From a checkpoint of a small transformer trained on Wikipedia: no biases in attention or MLP, 613M tokens.
MLP neurons of a small language model. Each row is named by its layer, matrix (down: output weights) and neuron, and shows model dimensions 0-127. Each number is 500 + 25 x the weight over its row's rms, rounded and kept within 0 to 999. Numbers have three digits each. A neuron's up and down rows have the sign that makes its largest values positive.
A block is one neuron, or neurons of one layer that tend to fire together. After each block is what it responds to, as a language model described it from the Wikipedia text at the highest values.

L7.down626:526438507512515519466506511505499510534510537535517509468536462544542489508516513485530516512471506519476547466519500480500516537476489490570466509506492535522537477525514511471490481481496535484499483460481488540491480483514484484536479477516503510514539477487501502469492470508483495464544513524501514492523460532508456494507500468490473483511489479470476510486463492533486500476512
Responds to: Main verb after subject. Main verbs, often light ones like made, took, became or got, right after the subject and before an object, including verb-completing word pieces (g-ained, purch-ased, bro-ke).

L4.down26:475495529528471509520515508476501519515558490514501442424515484503499474514549514529513523524479453485515518462498538514496512504495520492505478520538492487464505518489498511504525537494519463512443531479510514503507527482501512493530485471459533514502503507479502506537540499456561463494528479524480488469482451505498502516521503502457436515485501466492489512501515511503521542574498
L4.down54:464515474528492521466505556528502520498438485504508501526481505511491476556517532506510536522471533498483499524516537497491513471479458531507541465516527532518500510481543482533501510466493459467514452476513541489513516530494478505465492524485522512521577486495490462501532479502465490493482457491466476493506461488483522499475488494487515444480473495501493486443474466496457466523481
L4.down64:511511487509470496504463487540522522487494545514497510468489490485496472490486463484448482465504503471476504471494479510474470524490469495490467513523475493479504527477489519516519470499497489508500504498538484489497479510463523507488461525517540434497494520516494538483473481484508514535515517504527490540529480517495491483466522496475499522484467477496517485495485483491494528441486
L4.down128:492484492480535456556512523521505496494471507500496448458500541508489509481482514488511514499505480520463479516519523465449453500506503531546499487507496471515478491491546511484530456496550526489494510457522483488530507490569525481486456497501498509494456526496481510453482517512462505476522481514538475505490490526518505485448481505501512488479479534512524558486468475478522543488520
L4.down140:487473523498499498460526492506517509479510507504473459497501501545483513469483480470482521546471494469470482501524481476446463576496465511508501511473459498490494538486497514504466446542535489464500561490470483490497499514509481518523534506473493451510535530510465454493452474493494529524487489531498502462523508518518512484518503433491498538529483529502505530520487477493524503530509
L4.down212:493469532512497494424544509527499550485523466556504502476513494485471514546509535531517505525507473515522468518480503504515534482538502469536521532490527494519488504515510529528510472564469500504502550507534508519471511489507533473490530514441501468503508536514531529510493499508531507506524473482441502531511560505486532531514483514542480529489500509564545498527508470487509468484507
L4.down233:446500505482521499520510468465484488468543491501485487483499510535503503509518485557502494520499507522480502536472536508510491534513510506471473494481473514519467536501474503442470491547504486497452506497498484492505518452500484563494476478519505473471522550530452465502497460504446497488497527535529517471485506529500522536497484474523512468455496513443518519469498491501526507523478
L4.down373:484531535497485504549464500524506528463462550515516495474544538475520531517509455487475505504532455488494517554526538514513494511523544508492478501486496523484523512513504466500477498489517510509484509564503508474461504505518490494525505487443546513465520450480470481473485516467466498484495526514501455470481448534515471476510486506500491565496480515484507486534496519530494520504489
L4.down428:522497484494489486517502482465498480501539474519516469531495501532440478490533480479508548485541496451463510527509540527514537492509500441533483511495517537524492489463492482494444521478481482521501504545486505525511497534502527463516455537464497484537475511458499478493472523500509474506515473515492515486526502466528478452440492501505476471496501559454529542530471522530490470496485
L4.down437:493469473489465508480522535493549504521522488515462505519518537528528513532499486503531456477490544489515471481453551516480497513523491513498448498477505483502457492512472496521498483507505484517491474448496442514522579520465519513482448472491531465489562505509502501457510525492515498489473477491487519526482515466481519476507466462477483478473504460529530504465528498491493482498493
L4.down446:493458494465502477503494509492578507484437492475509468499530522523465508483490494488534485518526504493458519480513500493517519486498496506500516517488512457520524496505488553536502459515487502525513517545445518503513501473568531516472562513488506522481486469501477472476492538487506501526478490523527516501535498523456517510498509512477481493484482528502485528484492517488497497463485
L4.down458:506484509449526527505512458468505447441533453504493511464533515542511519499505487476478498524478527467488516468528496496523490495534483515513480489538491497540484519498509501479499484500498511511577515493482536476515479533495471499516489506498508467480469484516528516481470490499481485504476502475510508491600533540497574496503515543514447534497512490514538481494498501543526492471480
L4.down477:507472499526449483482499519476507523496468494499468514487519479480566529494512501500466543474493476518503492487502494460491525498487522503496524506520524531494490502488498538520538511516481489509541494518536554520491454528473503531486482488469459463467502531539480502482491497523488477508530458504553494526498469530507466506524503516495525501538521516482522480521509472475493508545546
L4.down667:472440487462549501512522499493477482489488473503538498514499502499476475491475530533486495508439495505551513502481493545497527506490475506497543526500495479524494485500486504524483486512538482519467464470491505489536481515479524470505478500464552494531515470490535561502460505497552535543499477507465528505500500472492440499487485499499506527482515532489486513472474489442478520492539
L4.down696:519515490521523472525501536498518477512496485533527501518470498532506498509497516494522459516515528501515460473486501516491593475492501489520496491481466495503529470512506535458500501487520486500532555524467541468486494516479531482530513463496482478512520539504515466484504465512483537507481494477507473482444481531500495541534509470495505451517507463496483521500473509508513476482510
L4.down703:498476499487489487508492488487517522536519472515505465471510468536500482532493442528511488508499503499479458479506491528520468527485504506506496460482463523537540459537500511506498477492543451539475487457542478481470488533496441467479542492490457485504540457482507476503529458483483486539536487502457530476480478518469460466485514469507486505529516521477534469482476513495491556519505
Responds to: Infobox Website field. The word Website as an infobox field label after a dash on a new line; weaker on mid-word pieces and headings like Group, Doubles.

L3.down78:509471516502507513503486501504513484473541473509502480502516496511490539472496520509486525487521506520470473524498501514490532488533530499438493484515548526463495522447535485498492499506494547515498550477485487495460473453481491443512495516482547520482515510466459484477483491495544510469546525481489483479439514517511511465485520515508486526445525510560511523508482503528475494529512
L3.down161:466457493468536497503470529493555461437510502496536479511532462492491503487523526494504526512525464471484503452471497493483494465500517526491488525459506546447523473519509502499479520525518505514523549485510522543515460477506508476493496534497526517532469503520550497471446489534498482475497534556493515489439490492469534444485483528537524506523527520509482504538486520482509508518507
L3.down518:501501546500515548491480507515496541478497457505489494512498515523483481500505481500495560498488482474516513486504489487494520526486530530478509494511517486466450540470495552469505510516489499482463543495508493517557483527511506487500446474483500554453507489501524467477485472466496553494537485517476494519521485514485466459479493494520522475492547494499526513528488451547493463520486
L3.down649:455554501500467533483489477480483468510494453487480506487488505477478457499525508488491490500517565500483542509499517518490503492518507476458546535483498521498497506468491529493491505434503503485488580515470527518528476478479499489534462482472473477532529474491525478505472522551511478551507548536538453519486510477486494489495508496518509517519521510482514517527572485505498460522528
Responds to: Infobox field labels. Labels beginning a line in infobox-style key-value lists, chiefly Website (also Playing career, Location, Party headers), plus en dashes in scores and scattered mid-word pieces.

L3.down124:478506495492496511529537545499497487483518478545516529499504490509499495552464492476512526429513464523522485489513500494525546492491501513517511502498500508499535492505578437529520490501469474480494520504519518473484482487544489540535499497477483504481465488494446469490503538482512506492491479525514480475507486495512487506487472439526490487488520492505496489496426528464480556510468
L3.down169:524519470500472508518501513498511487533474497488473506504471492509450471549522503500502470531523496506517519498480489457461551510503516489509489482511470540540513525551516479439494513492481533508523519539479480513528494493495492459525465512486550491500508530508542495537534526521497512488492505488496488496494519509505549510502492504496475490498474517481490484485581405497493474473477
L3.down428:504457489502502515513490499512500495525538485515477480478472483488467513541458523513542518489467503513507476483522517503483517474470459518524475447504550447485482541494513543467491526548465508501504457495469523521493524494467532453510500549450538514501514519530487477493508518449524525502498528557491509466468497499491532500466503492477550525483480498525526537514559462526484500460496
L3.down690:473496494465476509542457530516490470526517516492477486481507476477482472500541470506486510525499488563521541527469511504532522437464511493529520466462512469512536470492550525519483484487523502526507546487500536470502477479505546573550515487492501477464499512521479456493519479507491486473484493515559513487518494519519466520516479459476491492461527477498501462501429507516486494506496
Responds to: Mid-word name fragments. Word-piece continuations inside words, mostly foreign proper names after a capital like Z or K, such as Z-ed-ong, Sá-nd-or, Az-mi, plus year digits like 19-9-2.

L4.down10:512493493444542482508502513478472490490507480490582526514496503479517508493466499514471534520516506444474501532498526459483501477482479512501468524503474492496485472537529465512486488497502475494550578490466526504537514504494500438496493465493541516530497484475529520543512484505518532443522486504444472475510494484495509489508476517505493517530494515540457531493463518466514456492506
L4.down55:482463484533512532480507511504501480483496451507473503531479486502517493520528513501497485458515511525435474571506511474497500510499489460456466492503515506510499461498522505517510537525466506461495552492465511464486507477488511500524504443536497478561448514505505487516529518491516519492495487567503467516515499503450559491480523475479480505494505516447522521504505491495498537494474
L4.down158:526508500523501467561506548489517469474522470489511497528500504537483488520506452459496476497504539471528518509510515500478527504497492513531474474505552461479474480508477468514534486478488516500496525488511485489512517513509500490470508500518497453470537570461451514493459510530504547530475513458507498513504518525484505519481450530551454502438475506500474518498483453515541469507484
L4.down173:533522461554496504470517463460489500476479496469467488516500492480503472528518521500469473474505485436475515497505464446509525504488548491530486522509530479503528486488525488493505472465555475488498547470482493527515470489506492486512475476520532529528469522524486516528508480505497502503464493502481531538475490500521531527504505473476470511457540514472506529497494482505511464470470
L4.down195:494463496509534490481553531524518498489500539478481496459512468501585479498561496502469471508509469474500511520472521558485515496512474493535521479492505517513473501508516507500502474503501529533477495542506527519493456489470525497509497532512495550453522529524455464540479519491508511494532468540471442480493445501491546496531541481516526510460463459492533517497517479526484506536471
L4.down211:503515493529488542485533488505528509485559489520478511510502495480538488487510488507482494507493513484475526504480488483527515514492506540479479507486488486532515459528495570494487491445485515462500457522522511499457461517476505523536522493510501503514488563524464528496468536490529517515456458492521512501505533480491482491443506516452477472487503512483529496473510438532422477473501
L4.down229:480455508513485529478488485451487525546498497459493517559471471529468510473503513492468512507492439524471529484482494515503532466532487499500479527485485525520494514502492477528535484483488466501520405509518487518456545507532454501517485436500472511498533520469503493509525474493518503513501424524476493486444501518483499505502533504501531470509480481519497495483477532517461475452486
L4.down282:521476483461520537514468507486514491507544499499520485482534503496533534521528492536486483470497472520499488497502511537530490458497528483486452511493508483470549468522517522470494505488483499510563511518448476505500543516476504485525532461500518510526479509519463481502519467523476507495462499484561473494508537495523506512458542530505516536474501516523514479526486530445478574457543
L4.down419:491497516509533493527489489504464507477539515514472504449490518578547461505489490501486500477490476492521497528532516505473483518484492479524541448532480513500466491518552478547494454466479514538515535484467495508504510486517531461534489493500512451460504473527475498502532492475491493471520512471525483485485470504518463475512485495523505497507483541532471533510481522479519477465501
L4.down438:499514496494547536450535455540495498523509526506523492509512493472498478514454500509535545510539493512523475516524515510501497454536509489479524491501507485505519510540460498494509481496533479521489633495512501495500499502537485492484509484509475484511495513529505490476483559514541545513477527503516525507498523513493476487509514483473471509523474495530451521479512522516537485509493
L4.down469:507508509481531536526499527519544480490489450501512499451467511455539527496486502544534510490520517521502488489530516499485521504495485488487517500516503521514518492474523483523491535537534506533544490508537487492515522494474536505499515495504480502528482464492511457508473509498498515484482514506480486491531507539497526507520522514524500504539490533540520501511459527503497519507498
L4.down563:508510476499503474527501474516519445541485458506537501549483551499502547487466500491494465542509556522493555524512501520526540466487488507493479478468476479546420534419536509498546472520498487512494498445513495481474543489529461500490500488537461474508472491574515530503505540508477505488492508449520503537463491524531468521515503472521485542515514524512514512494509514519528527531523
L4.down618:484493500483547456487515544534434494526504509492524499475477514479518432494464524534481500461476531531511494522500469507478512473506474498499493494530497512510532527506497494501464494487492582486486453446531485524511535488495507505519548567521520504499491508485469521486491510528541474511481531535509479473459499493436517482507502565505501514511469524540508504487483501443505494462454
L4.down654:503518510465493491486493521459489522499499487529525497505507488478481521481538491521478496472525481482491483509494493498493477470516509492450509440503500531516470485525494494502501517513484513475487556519455526518505449490475472497514532490526522529510459506505510483509456476473510505525506542474493515476522462519492474481534466480477527527494527503531504491498497492469489530478509
L4.down663:454512490512482495485506482477503475514448552489498514499488450492474482507523506515444471501512496496495525496510460522488501539484512487479533497528525506463530512471479536520489454514524510511507455541505536518461536462507513549514533465542502528511516509476499475561498496511547516493518509515501521503491489468492495524524505508505514478517542516493501477480538503464484447511473
L4.down675:519526493454466505527473515502531513472499481473497517493484492485485506546515464530520479480483527503527490427497510492520503509463530479520545501457456475522473487476497474456508501518461482466514446504476519520532520466495513498494543511473473463492523501516498474465539447478485483523531522485488492557499490529533533547500509519525551535512504502467526488516507486533496473466501
Responds to: Mid-word name fragments. Word-piece tokens inside rare or foreign words, mostly surnames split into pieces, such as the second n of Weizmann, Rosmann or Normann.